config.yaml
norm: "layernorm"
lr_mult_down: 0.7
lr_head: 0.00607
grad_clip: 1.0
train_tokens: 1136000000
MLP neurons of a small language model. Each row is named by its layer, matrix (down: output weights) and neuron, and shows model dimensions 613-708. Each number is 128 + 32 x the weight over its row's rms, rounded and kept within 0 to 255. Numbers have three digits each.
A block is one neuron, or neurons of one layer that tend to fire together. After each block is what it responds to, as a language model described it from the Wikipedia text at the highest values.

L8.down660:155122126153147093135108105143148077118173106110155055148151100183075150107130071202099127132055159086142069084098108115181098169140119132143143116068095160142141128138085136136135121139134119095166118113103134094162177115200127128139091084136067121104066062084109157096127128192131160071
L8.down825:147123075122123171106111137100089098107139130089141156138118185154109141129112118124140173104154162139129149172107080131160198171130146162155152097125202066102117089098090134173160133137164124173134112121096130115178139059155091144086086077137146150081139114149077088171159092143119192127
L8.down1012:151135081102127150144115077088130108172083145088142102136147172125154104137142149108093134131115129161075175084099064126120144114205102119162104136145075119148116096171147099105154180157141150158144055114134116110093142121112149099168099084098150142117126183168146117124149132139081158059
L8.down1059:165122129171094083107099136176190100138099153172123098121109142087146135126080165113094151144102130141155109166105146142139135115119134151131094101155109089137115102134054087148109136137111148139134102133035120147150187090072082121125114090126196056140135055095126088144108134127150162130
Responds to: Head nouns, often plurals. Fires on the head noun ending a noun phrase, often a plural or plural -s, e.g. championships, tiers, times, locations, politician.

L7.down211:155092154056082119133165121192156142089131122154155080128130127092124100201131152183148132084113190162143083101104097139167094128122166165144095099137126081094171108173156100131140103081133145131134140117096053149095137106158143168113154123106195175181148076091163184134175119062130126138
L7.down933:163147120126114063157182108134102153127111172127082146126181071142111150123113177178119178109098109143114060113101072109125098128110089168151131135165123112151084111171148116097112121158227115179103134189118113129072177076159100104122179117084144141105113166159095155143144112094098090123
L7.down1072:116128143134133124115143153121111111132143078109102092089155100141076143140111067136103154145064095137146133092065175105097165127120113152118160084212106146143162122123194135164095143089185069192123101166122089196167143141125138117135125103175130101151130142124195165165173112127161146099
L7.down1120:110132095129105160095092115144151106135120097082170199149072145135132156117156184046062065131109128123101093163111141083110119142128138097138159093145138165071106148079137098110119130127124200144180119111112095142069119170202147111138118077123131167144109099105165122149122149149183169160
L7.down1446:147128102118123140162072108123116138081070138134083181136118075152103135145189156128142127106107152127084175145084051168161115107106115109158204120098116173143113067173119095155137153051122079161140143169117154195127092126089142055098127171127110160167111130153106118066106096097127166172
L7.down1659:067111124101145139131087057137112171136142129136066108105106146114078160135133185141096114102155155174115149071105154156088140205135154140136149121117136147164138160054136083154157161127123128186166133114177109148128147131182071130057148070140169107147124109131114132131121149107109126091
L7.down2034:116179095093107131110115146101141154108167126143189168134125194129121180110145137156135132189132125156198113144145166182089122138159126120088119131121112169153118169167101144119155140174149110125114161148172156162150186072123104127113138120127158107108114123164113131099115102117175138108
L7.down2129:168117104099102133119138068136141147097221079084155148133153102142114146133132128153147081068083183123119194067090125147134121179109083157063137138129110117138109125168152168100155060089137119102106087112150103151115144172134123145119122117150134164187092161136189115209152147084148158129
L7.down2213:081107131106137127130117149112150077164071164115067104119083124139107155104093169121049085088154104151078100170053120181134145161128100127142142119121146134127181107134123167141097133135148185193034118127174154114157109080149133141144135150193097098126100121120057150128152171123077140130
L7.down2387:144146124083126128150129151052147085133111191150183105160140116123099145131136097165075073139106179143174111109108133091127151087128162125112125173106179168109147120114133163141120123076161088144112125134148096199143094039157144112111093087166120165153106155081139087107176113127149123126
L7.down2534:142121131074134112147130095114148162089126118162172088121077124075122136118111174143132147122122134137159075135152149098154078142092177133139113118067149164124124139174098110153157159113107113113138163110087128079101084166122126129091074152152149152199151089155132168147124158169074180146
L7.down2648:070121146136098155093113133077073111062094098145126137085147133098152038079112130160176100077128174118154116128143073165134195146156135170112114092103072151104099139081107102170138097139173120172093066133099111112163123117121190135074151134146173151141108083146082175148163174145151125098
L7.down2902:061175072113101131169162130217133103135140132092160115215062153121146124190139099154109133131086107152118101094141151160128133174110126134172083158117126117115129134164132142142129154117170174098169178109118124173104155160192130148122136137087064110133130166084103141135072158122149129176
L7.down3053:093117140126026137079153098072155164120099094145124131119136111146105123144141081156114153148129211158195122157087064121110124072141151187155123082063112105156074107091109118132126114113124099105120058151100159122135112183125153157153116117139154095104138101113080128190180160129075164097
L7.down3063:125072167155111175090155131080199119084136122135111215149154097114078129129118162129141171111157176184156157169073075202119130140090158078108145190151111165169166124015149142144152135188124143141121178112127128160134094146097117136088129122127155171135091141120127161183068158120111115141
L7.down3132:126150124161120108082141082132075130127093105125131196091143107156113113121069136102132128146172122136110117143117127141125154151104060183114077112091065113136101118135129133146139159106146138172116085136075160095070131113099142152081104125146129108126072064148124125173107148118119126052
Responds to: Surname final tokens. Last word-piece of a person's surname, usually starting a sentence in a Wikipedia biography before "was", "is" or "'s", as in Affle-ck, Westph-al, Saunder-s.

L5.down1556:129166128181119095105131162129143064200198169119106113106168128127129149112102075148119137109148131112142144134079187146090165088154219121121104097124118096148120129118151153126177178184105064170069116125142137069182140082171196156149132100128193120114168130165108143136138122101148129165
Responds to: Units after numbers. Unit or counted-noun tokens directly after a numeral, such as m, mm, m^3, fps, nM, years, copies, people.

L8.down1346:162146140128123091120136115166112168089060114130135121106132140146087115098186127088145120113147144129110154108129109171124115125152146157122142071058109083101123154113154117034154144135131115174112100128105077148098137081161125160172207176109158133157173159146140080136158118154158102112
L8.down1468:131193114187094082128134135158085138154096107123099166134142117071144166168084169158110136126190104115088141099128138123043111087127163140150119185179116145112131111129161126165117100117049127104134131137108079157093078070094110136105082126185099195112073095134166122136144114086140116156
L8.down2117:155110076086172117095102089087089101100125137118158130156218119108105123178076120095145117129129124178128156170122088088211148149141152164148073133107113097140108107088102039145084135155110094197093133127122118168120096092138161110134126105093122148140095155169118120022127127091112130093
L8.down3545:205114115135163188177182160127038100080115125136121165117094107097109101061123122140083123089122097083117144108109092085152077129120089172166098102132128130140124111122133112097148095154103160092099017159128111120117125088099139088133155097172169164144133086184108153126131084057118143116
Responds to: Mid-word name fragments. Short word-piece tokens (often a single consonant such as t, s, h) continuing a word split mid-spelling, mostly place and personal names: Ru-t-land, Su-t-cliffe, Bra-t-tleboro, cross-pla-t-form.

L8.down417:126145113115167196114064157085126100072168107153089084099116116061166085109240055108123054129172098160141116135120160193143171139075147099103074129167128151101141156121097138109118104151099131123098099096153157169177169098169175129128159113173116101131119128159172092134184058077074167159
L8.down1943:160139161148171143156157174114075148106151118183162121077131108117090126098134133154173141105109158149144147109155129140137090159101111133147172124067120087131153171099104142156092081145120166055133158150132131193144150181100181074114135108155165127115066127129121126165116119118087133143
L8.down2184:098194151158114196180146160056099114145137101121103149113094075096144123158113123140148118133169139153113117167116080131118160128060177190139139094144065116161102124085114182145128118188141102069135137108119133142126153087057099130085121122114096124109108157178150075159122177100157206177
L8.down3500:133188122122171137160120100041073156139122132135111118049091108097140086185145126122147169116135170199115105147144122134183141106087151119170056128138091087135116116073167143120081111156115145121069091117110147185165181133125149132140075161067152121083114124168099085087130092116153108129
Responds to: Repeated list-item starts. The first token of a list, table or sentence item that repeats an element seen just before, such as C. in species lists, UC, Improvement, Kendall.

L7.down21:139195110148109163118135117112144144145118154152124127123144137103123150139091075165086157132111178085116156134182089101151128148152125180141170097135135154089139128173161155170115201147107142116098097109130161174115124156084161152128094126102126141124077116178129161110137155101145080099
L7.down495:113158078080097105120154122162106106126209133118120175128133130184169139153113134114079131095114108125110114097165143131138179150141202124152130147085098172085130098106103096128151145161083135109131141149116112154176079053156154143140212083161083088120155112096108126140132153125120117075
L7.down683:137098132040130060072139145169149113126099119134122143089132120115113132086168104147159136173129138110137155119087149091109127118078094150164124128187187080147171101143121121117135102089103141138175175126125121084089120151111097133137136137117093105155154161141093143165119119128111127103
L7.down1180:087079105194097142108106075092143186190173067094112075183112042077179125119193174090175127164166171117117092174126126173164226114173153102120054135143164097159140121122077100173046049097107084204109214137111140141110059112132094068036106103143139123118110116120124152156133115129133091105
L7.down1192:092172172136130061214089077147178146128111134159123104096203106178087193154099100112100117180191121158122127090096148033115150123184134151123157140099157166116100111145144158114140128160116078138126120173120108118193095106091129121146046103110171094177123171116141101162108092176141150160
L7.down1201:166090089116085131159119122140130183150173109141105171124084170071114095127096106155092134140100098076134122097138123121147157096106153125105124134203046076112127105118141169172169139125118103176099082149100088113083110157102135138118149123163143143149150128116087172122132068148075135129
L7.down1204:127145104088130109091129132147089123155096116102094129134215123143108111055138151130063159128101129114127137128083130167128132094108108135119162082110146162145100152134152153139135123158124101151122128158140122155085132097132075146122084092186124109150183156168144112103148075118181113106
L7.down1326:164124122073025183165080194152111131140153117088183125082154115099098176136108121130112142152156132158095124111127111110112149167127111165158082100112127186088118100113118113120133141116097149169097069116137086108136175076119026132139110156075068111121131089157055073091147146159207132141
L7.down1600:168107142102156174192112114183192096110096156110156154174089117112212183198133129173106137135113125110170128092100167162130123143099107154110095108067050138065160076090154134158136138187086169147072091123142118181089128116145095163172122125088084156143121111120133163175148127146079119105
L7.down1752:093111134089090156119088089109128114100124145203148124177138150194104167202122123215131148097198122148152121155079060111096126122131085111092090146144104077111114093135165134135103144060107148115127104162139129164189123142113136149197116205115070112127167126142106093101190118115059149147
L7.down1817:133176077127154113118123153174120138133117164104154112107156154093106092099179117105090145108120090143132124095103157089148106095132085092101167157101174043112179145131103145146102116191115079069175146167082144170163172104173180077132118128106129152175141145168111180154104132163125172113
L7.down2495:141150124134131121145162111140134131042104136132141093113139165100101102130065140161153137118068047102151108151168154160190111162170142199153084090105135149125214093139149136151146172116093146130156085094115062178141081113106181157183104128096095182189125124156112136141095116117153137126
L7.down3125:076134088162110166064120154121051130123164146121127192106135147125117171159145080136153180163117035156141125079110107112092125133094121153134076152126098114102126112168043091080146157122143173102170095149142057099157098174106102147176106093096139160065178124169094143178068150157134112106
L7.down3419:080167089160097099139100141091153186123078070192095158143127184152121108181159094179089086113131172108124103135188153127114093134131068132131133092169086135146167082147173166141145148107116125141158114120164102139120080099105092123111153181145142094126081172155086097113096112112139114079
L7.down3507:125132081119161146178111177143118140162106109113137159072128148093114149106176141111143206090058076136140105137120087136149092118150157146133075101107093167138150165129156108147185178132130152213137075079118096160147157089132168174148052158143104093070088169165160184114094111110185118126
L7.down3531:112161198191129128105180095157138138104128110120144153135132112105148147145123170125126139143125082135152160065023117126168103123176081159150142102114128124150080125117110165113145092133073097139130130113129156145147134118142137116117131096091107111111109076160120165091092075080164152078
Responds to: Mid-phrase continuation tokens. Second token of a fixed multi-word phrase or of a name split into pieces, such as "on the", "a.k.a.", "on-demand", "Deir ez-Zor".

L5.down248:118113107125083167104155097159140100118084117087138131147114137078110114105145118105134098033160123164103137138140094069122147066127108134187151079118111143113170050108173144073146166153113170141132118126132124120198113136101214070091098123173199138146145112181064138192210141128109097107
Responds to: Relative clause openers. Relative pronouns which and that right after a noun, starting a clause (a route that, a career which); also subject it, by, body.

L7.down199:105137133178051116115126143178119095092108166125119119102092104174081060166135091114144131105044146133151149154111122119099132092110175136121091171096153173125190067096147121116111089109141108067153145091139108191107120125153140137153149160149152153101136125076169132133110096149154171114
L7.down220:166091139062143105112126167117126128112202119167110150087077103084140098086161105148082172171124120162134182092175139171159192128108098095145170144057085148127158080168129158105138088143101137144170172114194104229113106149167126099105112104144119150109104143095146198166125140132110133169
L7.down327:079168102147184100145129164133152137081090118164142185043117164106092180120162069111103117086128131149116117132083137148131115130061150111125105169125114113218107108122048175108137102132140116104168161105136114149146211126133101135128124146140159078147094143093144099102168106128114060129
L7.down782:123129100127130125104104156079083094104081121127134151089130147180113077079134117152106127115097174148159169129080052133122136169088143159161138085171103144127099151096110167159173154104106095148134147169107142152152112133126118118101093058105064058155112117147168168132127204058108103095
L7.down961:148174148139164123125131104132149123162191155093118080169154097095098145087115121137164102155124093199080093151124123162139081125079175145150103111131165123122100159088195120178100142094080054125106061147111104131099120104139131077118084163179155150161134113123109107127164109173107109118
L7.down1067:097112166103114165102184142086124132169100146129133133092185150117122084145082120124194080083132095099055143158123131107132172188110147132101157131078095119163071190136053109134121176143161096153137144118175124121164132105167134116161079186111065116116132149126127169160157128108118121090
L7.down1284:077139140142120126153110150115139144135146125126087159146148137170106120119073126099124130138130188143063121123099101153059152191140150181170150101121123066160126129110171135115179138077143095128130146100137202148149095138095128127165089154095069121129118148092170135132137118074107123078
L7.down1299:160134121164152088116178178113085153133125103147152130142117085159093140133162154130175112121150174113117087087156071145085198148120170091145138137161097174139114087081114102102149169080127142158140150116155112127161108152136063152199109082157152070134124113123142122102105109057122130109
L7.down1311:138163066159129050131137150057131143083132156133095123100129121164157194125092114109125071103129099135140102153136122103077161115069123125104099099076097155141082072110148166119080086103112144169102087145098120129168168115130162109100116176136165159023130146120107149135100128166139099128
L7.down1512:145164096130144132148126158120108140110161148194084074148107143082149121146086091131121101150168119105132098159166126138150135133169180116117128126172108158145124172122104107132170096130109047146172113140160072158065127112163127094156090166141141150100099144179120111115146129121165135129
L7.down1989:134189138156110060153091151130169134123176197083134106121122087113158069142123085125184093153118098144122109092083145054113136113125120157164120097133105111113111069116140178148132151046125117092145089129165109150175166113168117144077120142104129080089093130111167150043113101117114121130
L7.down2039:127128085169136077167092146137095150072115119102092095148116109099119101088104115138111139099097130142132170164086127161167122104130125182094162152148150117075108172096139176144049105098180151113141099140166129074131140116142065115135146160123125160160113169105117106119196131114118107127
L7.down2524:100164083134112121097107141075169161112182127152101109191107073116169139132219090178148108113146172140139175061083082146175157165128161132233177066098115116091109129110147110091133125097072148119157071106102140122143147144176179185159078141182135140106101111118168134158135197152107114120
L7.down3264:133165086112091107116166141127085156164127157107121079165096132128112118066103191133124089144126134175167135192144085111155174170128144143106156117147164126067152108063174087149143143088140113168144082111106090178167182106077076113104102112121092137149096161143113110146101134123125181130
L7.down3445:115130179105205040097102176106151124090165127123178129114108080140114153065158121074086131183115097081105117103166116118077128150127097130189124147136164129091166152101103119071181053100100166121138115172161126117139120180109091150144074121124159134109096110071129119180130065084136154103
L7.down3499:085074147191157159111132136113141129113131094106110213135121198149053113108174151138139144112126160139133114141065072086118074068103101130157089147137086219152154142162184127145173179074179088140134152121180136186117146157126121104093119118146102112162100097119102159170025108140115139086
Responds to: Predicate after subject. First word of the main verb phrase right after a subject, often auxiliaries or passive parts: was relocated, is operated, founded.

L8.down386:102068191117159159138156128174132139156172106090115161143180152117035094129101118121163135130179148149171152183125160084174128134134042141179139161137090073140132129124114162067105116156195148158129152118097082159101194124178052117097127190131180134152111122096145173122118126128115181088
L8.down823:113180098109158089165163126097155099099133153149058157202106151120136137110088098107110086147118169153112141100090046116157156100111171160139124088151139176151061111135156149149099111155121158124094155147141077133179153104171151109175047137090167093191133176132118152122109111170114091187
L8.down2971:092198094141101165150116104167129152161117126146134097144163125110080105108142111064099123106128106129127167113143140150124130114058167118150144127159123122127120117136046139162136115096155145120124140142107051146117113091126112104124146161156074181162159121101140098130112135144141089137
L8.down3356:131115156159156078061126052173111121136095107138118119191088092112117139140137142157144097149157117107125107098152094087206088112131102137116143130131165149126121140167115115125148108111060119110133172106095167140185146141143152140092054107222077112090152135126130112148093116157111140083
Responds to: Sentence-subject person references. Final token of a person's name or pronoun opening a biography sentence before its verb, e.g. Cohen joined, McPhillips began, he was.

L7.down64:107148142096099136149122128121141101104114157138081121184140120059093130123156091158106108075135160139038118168134175115102153099121147117151209120111122103066109174132051096125138121156093137117137121149112125123189132167133116147141133132186114079058139078137129142123096115146101122124
L7.down303:105121103140138175152185054156108086106110146184174155121084125162122112127138166147065128164079141101146174180113143083153149117098114128097080118118106155108155188142103140132128143120115118152072176124115126108136146132159165118087079078133137203137145181120011150096153146138093085155
L7.down399:144193103134094144199135198113175124150136100157136122116107147056121158107154072161117148110150114124113136093139107109153116120073151104136111130135155164137138133109167190139093136172065143142106146131109136177128093149143127204117133195104124109105142140122149059177151083130118121146
L7.down1146:129115059136115141134109169145086119148127122124065131128146155145156161114120144123150166129125116065119135151106148112078081147081101120131139059060156104181133131068122097198127064201113121183135113148133119133198109134083142133170135103182130100139132152179112189138099115145072145109
L7.down1228:078152133086123115123159092121107127154101148162139120145151160090162170151119123159106109131177104162129093161063136127131096113054101129176118119131159131135135227158087142118158155155140157118150151103149074101147130157167112125099116155112105151111157128161154134103164117140155084093
L7.down1433:170096100101093082095090148146149100132120091113078122147147122119141080106180151082129140139113130126121127178106140108110180123091076123178103099078105171064107110132139112084186108131205132177109130149138141200132117137108174136104105122185168146209064037086131114118101147147170142169
L7.down1714:111151108120086190130122162148140114136099101137157093140169141114120116122115149162114143050201102175143115167146158177118141096137099118125123128127143106154145104146150144112127106139134121193131118085145099092141123083068147215083093094138155101133148140128160170128089098126130107168
L7.down2305:112137131166153141116093090111168133124158120104134118123138112111113128139126176152150143107155164143099159151109171167121101133159131125176153148122139125143141132136134188137148118099095159141159074141118140138185086113100136092127162131113118188134060127185156094147118121083086138083
L7.down2430:172085130175093131139160115115123122108105131153134147109127127106148146111168168153119111094127103115134187145173080096166152082085055147082143114093147091096131098142116104120135103150092092161085147115097108155097143162130148069141127155131120170166149055124144137092137156131116114150
L7.down2589:124055086143164172084070135130171192111089089104132189162103136179159123149104075120121180150124166113098173084064128156138171117111071165168094133175125107089080110128146134138086103116124117133147101111140148136133189083087075127131090140180119164109067152181131154174125106131107156143
L7.down2592:171125098131167115196097072148117084153154118186155183157159121096082141099099143132124087151116164130069144135084096161125112150123137118158151127135164102046137110062150097121128091102138192142075167160121099155139149136179101186109062167158163171099207132097108092124144075129132122173
L7.down2622:148111112156086133044076118145108074126077137183105132092119178119118118097081131163162131118124075166122118127095143112110172061113121071114096154078127125126102107186117113137154147125124064134126100152146180109200115112138141152098130144134175128108131129227079125160135099128143123094
L7.down2772:166120121101160099168109164113157104102166106130071116097116118075147157108159161087147142078134139129156080076088136126075125131159134134125128096136114197129123158114104129096150117079120124129136078046126142151132132181172128131160098133152136108093125170128214175087148110055134124100
L7.down2802:130099147100135131159175155109132161126163138080124075154118147143125054117154122146176110107140169093177137138134160170078196098128130117090127126153093103198137152180198159105140124162104083152108144160145116064096165155110083082133090119142145143090093118128133155127066116064127146098
L7.down2968:135115101147221153146166159139118114117174107157118103146131128120124095136142136165107126168149110161113162156145149166104153153100131084093110132118074131142136151176115130145132149157132100128159118080151072047115160151148157174151070104134101102129184192110156103130154109147161140121
L7.down2979:188122149095114143118142109217134121150159179184145173072097166115137110126113117071100136118069116144149147167151099122131095077136089168144111071134175150163124139141102208183121169173144192115181141117135140080162097121092135127096066148154124072105101118178116122137132126133148123104
Responds to: Units and counted nouns. Unit or counted-noun tokens right after a number, such as appearances, shots, miles, copies, or the "s" of seconds; also a plural "-s" ending.

L5.down3417:106123081135145104138077139126168112161128075132193109145152150123112130103147092150111114096081161150100164101053139116131155118084124199101106084108157144156125166138118119184161151093135138101172127135135149118148142130111119142120080159158089117120134086122170154136168182144074165117
Responds to: Post-subject verb or adverb. Fires on the word right after a clause's subject: linking verbs (was, is, were) or adverbs inserted before the predicate (legally, relatively, currently).

L7.down34:173125150166124121098196101152151170102094138153161125092173052170114126093175143092152107087081070150129161116099092166107164155124101094181056121146135164104028125152079090089118148092157039072126145099169071184100158076138181107115186165100134144168089089162123110183145139137107124149
L7.down224:103082170137111114068145144161152084123141148140125099035083080090124061171149109105134118096148168144171050173130131117100115109112094183097110144087152127168127138089085124126151179195113083125091128087157127124080112132189144123103147191107121136148085132146124086123136145131110083149
L7.down279:069144144156150140202161116188138150140199108140065133120115143109141107115113053092068147111202158126094114112126183119138138147156108163120120095045083171124140110128120158104118123105145082030079118035155068158147102100097130130110112170145128115145117198167145119111138179109131146133
L7.down449:101129092125096127081137087056141101087196091151125066141109118084105107110119160116091113139100095150113127106089118137118158123152054135148091114134115119090087137133097111072130112157093154129070129124169107146115103116160110075117087162154149162136116104127128171167142114121101173188
L7.down744:101144164123169146110154132127136064101131117115095116101124064110135125134167086137100117136076154147058174124177155091148104097158133103164154097111126078099169173145107122113125107151048199120122144061131127120120156114135151139127095129144120087144104137145112102189190122147064147101
L7.down1671:096138154124108140068135145129103130088125146094174109095082070118154144129209152099091103078134113146101126106186125144180128136129132127128097147137139128122139189071113091152137142117095129147116162135165121169168188127141138118112155097092134125145120110075144138109179118165137119138
L7.down1818:103132124112164203114125219105135118096116067174109144038044103120137064144137124136127131104126142133119107106142119131079161063121119170138123109112119130122093142069129163124119093133110125091094129105153120206134150115176172158109153190156136122130075167158117069180169103132105120172
L7.down1889:091136100138125111066126131132114126096111154109157111084114091110102129164144146062163110127136198199111131177099057175140166111113092140122117074130114118117110119121113125123120103171164059133095113149119102141137131157208101154130116115094120101139073136229098132178082090094147118174
L7.down2133:102128099102201093208139140130111082098117164138162129113123111109069130089148127148145099105171221143132181128151094150124199129116144085104114069113146080120128084108119152098127117101149138136067156145140142154112161128124128136133126100090102065142120150136153046135097112111143114137
L7.down2263:093198127142138106105133081181129115094140156154117164130112089075105155151152104119109128116155127088158104166100141140167144140181147139147085112110147091090106104153108178126131083085099095149134116104138132141129148128127131106066146140060059095086144161203091122086068124154177093111
L7.down2277:132139141087120190170163173142166135142196161114121130099090182162128134148178139141126092139156106094138149097135097152129204096136181138140179133193122110098096118141165107171149097177134091125103140192106084109221138195100068094100084145098128089124188150159134165118136136165153057107
L7.down2451:101155085150183167109122128096100130099124121128062140176109117083093145168151057152145150157091167096132114175189143107078064131125156108129059098099094083196090105028142149146141084122145112147139182177105119115110148110192200039165091130180115089121111096157108070090126143101067137155
L7.down2461:170148111149141124134173098131131121119169074087124101130083105105075143134101063081112147157082157126132111110144128151111131106147093138123125022131115123160078153160137184139088201103122081110139106112154091154085176087146153146142123096135103101109123096186152051152157045108122138161
L7.down2789:062150112095084066175163159085120143122067150132143149086135124090119109104153130110138164070112113182062088072163151106112165134107071153090119178123145156121142120140135169164078095172129112122204141075116178097054114129126136157042109140130076190152140116127128147155070125077132106121
L7.down2991:101143104137084063076139135120076109143172195076162119122094142189133076094076174178130135138077151155128107143085096135136119098109120084151104182161155104119138096042120116149159145121104149060117112124126165154117169121143111169109140173121138129082168115157137167132087144137135131108
L7.down3323:117179121112124158113104188124166132128135105138133127057113090094097075200173052154166091122112124158151121079142172131133108076128126148147133100108114114128131126075113190140136104135119117122071174122115159189082116095171161203161144184098117142195107116104157047152161076081120154185
Responds to: Repeated list-item prefixes. Tokens in a list, table or series that repeat an earlier item's opening, as in C. epizoica, District 7, Shutter speed, Home Runs.

L7.down573:120121146126125128158149150119145151177132128150111150127140174071147101146148106121105173101139160139074135117118139085124104172147097166169155141130170121146188138148093148146130120098177144140127152129135120170072107076128146078135192140137144119140070130069112107113153158138085108147
L7.down598:132136081115107171147099186137127125106118078115150142109093088123159108092161148102153122126162118160080180153154098202158070109109128143175125089114144135164120107174142090117130133070101171156148125133153127112158174095124158087121046098118155136155112160155095107137124121113136101153
L7.down1199:127167099158073140077179086141153125136127114105122128153080114119123097145156118136173078057074204154148139158097085099131155134141125109161116060167108110193087164081121146136139120135107157122121108164194158103147072161130153157140101137123193198171168112151120119155132125157113128121
L7.down1282:118136139151117110187169089117142104128115162085097144146142116083130102087134109189160128085132088158057118078117118101139167195144157155150129115142148091099130102108090150139185147087146140144113156105111061172102098090139122060152139188081111115182118110152136116115164128111133178168
L7.down1318:071135109120112142096151078229159125167122124163119130119156112158147088113147086145102163121114134085113130146152094155188113147143073119140112085178180085133157092106106118178168142104120143136171123161144161051147147114140136074115159193113068152074136188123149124114155144119144082119
L7.down1401:093129174126074130131122099084137134146159140105091157175161142097116138146124160196189089167066099150103137099121144097104114115133086091145127178155122090095118104118084080124197126162148109075126129140170067159054169175077144147073143098168086109153090130120053187126145166148121124101
L7.down1412:113159162111097131107083138208126122149154142160078134160141093153117103150126146129162203097092098089103159137124148164123131140124125125155136123199150096131108105121215106158102119080116115105105126096112104178074108158145175107143109097149133087134079142121154146108213177073129071186
L7.down1812:090147089151111139107142146189102074139098071077158112175081097059147116098196112134116148071108139108130148104136108112141134179101145138170098113129114148078146133140130132150135116138160170169197124111075098099134112116142122112076117129059156121168180128103140148190167158124074099111
L7.down1814:108072153056115127245164135083145101092136148140055132083151112123059057074056122191097127127093129177100080208140105159102111103145126131073120099127115164080038081141150060116132142117124130166170105055140150135122088130114120135160095139168136135184138076174149129157134114192146102150
L7.down2258:196124152219083182116121090135142151090177145150145177144097165149132151122129141120164127147083175121150095189159127119170109129112086157202082105061109131160144082137155142192155165157168106112122103152110114156145088079143155149157108053125133131105201120131083113178143091067128101162
L7.down2314:091177126107119111127165147165113141141085102096141143109078118104168182130145191087087094123168170111073094109141105102092179135113147195127170069091121081095131129120133186135059115122100125139143100162106144146135096108086073103084135165197166101088071102168163142175160146234157106121
L7.down2423:113142160135107118135105109151079137124099108074105166105160123172069167145084164104168126100067107127112198104118080171159076095135165191142194180159100088161147173139161155093120118159105099167151055090094131098116151076153102178188156158090128121069109130186118102167116105104174162112
L7.down2815:069144130129060085137107136119108149159164113208151144120102074130056107089160121074185136136089118123110156110082100107146167171168170146119086139128079116114145091154187177092132134163124129177149066113168138167131146092079101084088138068134178196184119080113156098181164117126173148086
L7.down2845:141111133119099133072126073134102110097112071154133196097126113104126188182107118174191103162130131117148159153131132153112208152075108121091127165121166129122107168102138149117137158087100159098070146122105161151095067094157118118134134058171159136191127157068094133165147092128213078163
L7.down3072:166164110122115087123132081190076155162094166128145165161180124110089143164108133093096065161127137075109115125135107094135169119134168162083086115124169140179155114160104153191153142152165157174102109128165079071091115147119111119124084147145209087158208164133123119116083156091125157110
L7.down3275:122126107138131185061121147113150156113098082166171110164139103167139196155113075144147184141085144124126093123127161073057109134221123161139085076094121124153166127157114132135091172128105124197172073129079101094154112160149165146175093056116161108199139134106100064149121176122125106083
Responds to: Clause-opening subject words. Relative pronouns and other subject words opening a clause right after a noun phrase, mostly that, which, who (a team that finished), also pronouns like it, I.

L8.down221:107209094190114108147142098106193172158134152089061098096110081120181121141172113168170100144158167098110138111101141109083123186099153141187135108101128142184153124115152164104124115083125114117134145130110141099063150099090085160167060088122163117096160142125145161095122162078142168077
L8.down1788:193129163133109069143176083121099108150170113104098159170135137123187118146111087079164120086146137093068103164087152078143094133112092096072129153070130079141062104119165051142116104127090185053160174165129099126151120139156059123143082142119160123139156095069069114081128093121134140122
L8.down3048:187149133171140159120111102091130138109138131162117076188104120148199051083132128174125103102154151104119139129126142080117129134074181127139088099171139158143085104127093124130123146066151159102154105138149124143151115090125134115092160224168107162055164134157146115165130182110102159101
L8.down3161:176080086183127088167143107104142132100123156120107149109098161080122114186131095082170127087168129126113159146146110120110113113064157146198119069159122125084153064129128103170132135082088140083114134172137177101096177116117161074049121119123123137155105161095162201128108090157123131112
Responds to: Copular verb after subject. Forms of "be" (was, is, were, been, being) right after a subject noun or pronoun, plus adverbs filling that slot (both, probably, still, apparently).

L5.down1684:120179102134097119158166146139154126169050153129090087138075114116101117111083127194099089136179098126170128153113131191103143135170159157203087131148080189112131124095095085100087171141110108161148090158118145104165095128122131145116139176081132153153169142150149124136080150100139144126
Responds to: Mid-phrase continuation pieces. Word pieces or joiners right after an article, before the head noun (a distinct but, the then, an oral), plus name-internal fragments (Boaventura).

L5.down423:143107132161150105147101107137101145125116084095171123121120137111132131111107132146149149087112132112142132106130145092095212147088122142147132186139164120129108169149089143103145120090096120113119132073109086156124088109131135124118121116145120139139178144141172167180165129132084112199
Responds to: Repeated proper-name pieces. Word pieces of uncommon proper names being mentioned again, often starting a sentence as subject, such as Take|al|ot, Bloom|er, Westph|al.

L8.down542:139189100142188132113103117139144129128148075082156167169123127115140114185203091149175098136082184065150102139147065071110107205136140161134119116154086151103120123118134136138135141098119123093107169137097113148080170097104147120064103117147156133165168138095070111162154141102108125126
L8.down711:117137075156108111131089135185140116150144153114104041147093140090138100098225178138122105105122139113139108116126175128087132110134110138054151178085144131140199127147096141150175095081138098070137142096161151089129146058105115147116101112129134153133155094092134080091130096149093137149
L8.down2028:125163104120146071156115088152123119099135131193134089121128122146109179114152087179169161092113090175172136141146089204142087135151200104124086114131119125074189147079129162189161159080132152131132094124044129152083151110149178134152076113127089115146157108169122110082189158149145126114
L8.down2040:086117092136115110173106146111113173086180101125129170132148128134156152156152139100093135131119082067127108137113137160109075127072094081073189124077113174155124141149143135120156115142148098106131108078151108095160158077101137147144121135145230113136152106088171113162132127187181122194
Responds to: Subject end before verb. The last token of a clause's subject or auxiliary chain just before its verb, e.g. names' final pieces (Presley, Ayeroff), who, it, also, later, would, and.

L5.down2266:097114125093165143122142074162145138092154113148080103124133061142118082133131116117107128110162073115083099115137141137127148163126104163156188123136120180124148179120089124198143181143122115090113086066103102092159083120188147157124144127128162148132088090157158156150186147115092099174
Responds to: Repeated-name completion. Final word piece of a name or phrase that already appeared earlier in the passage, such as Hart-ing, Kno-x, GO-ES, Father-s.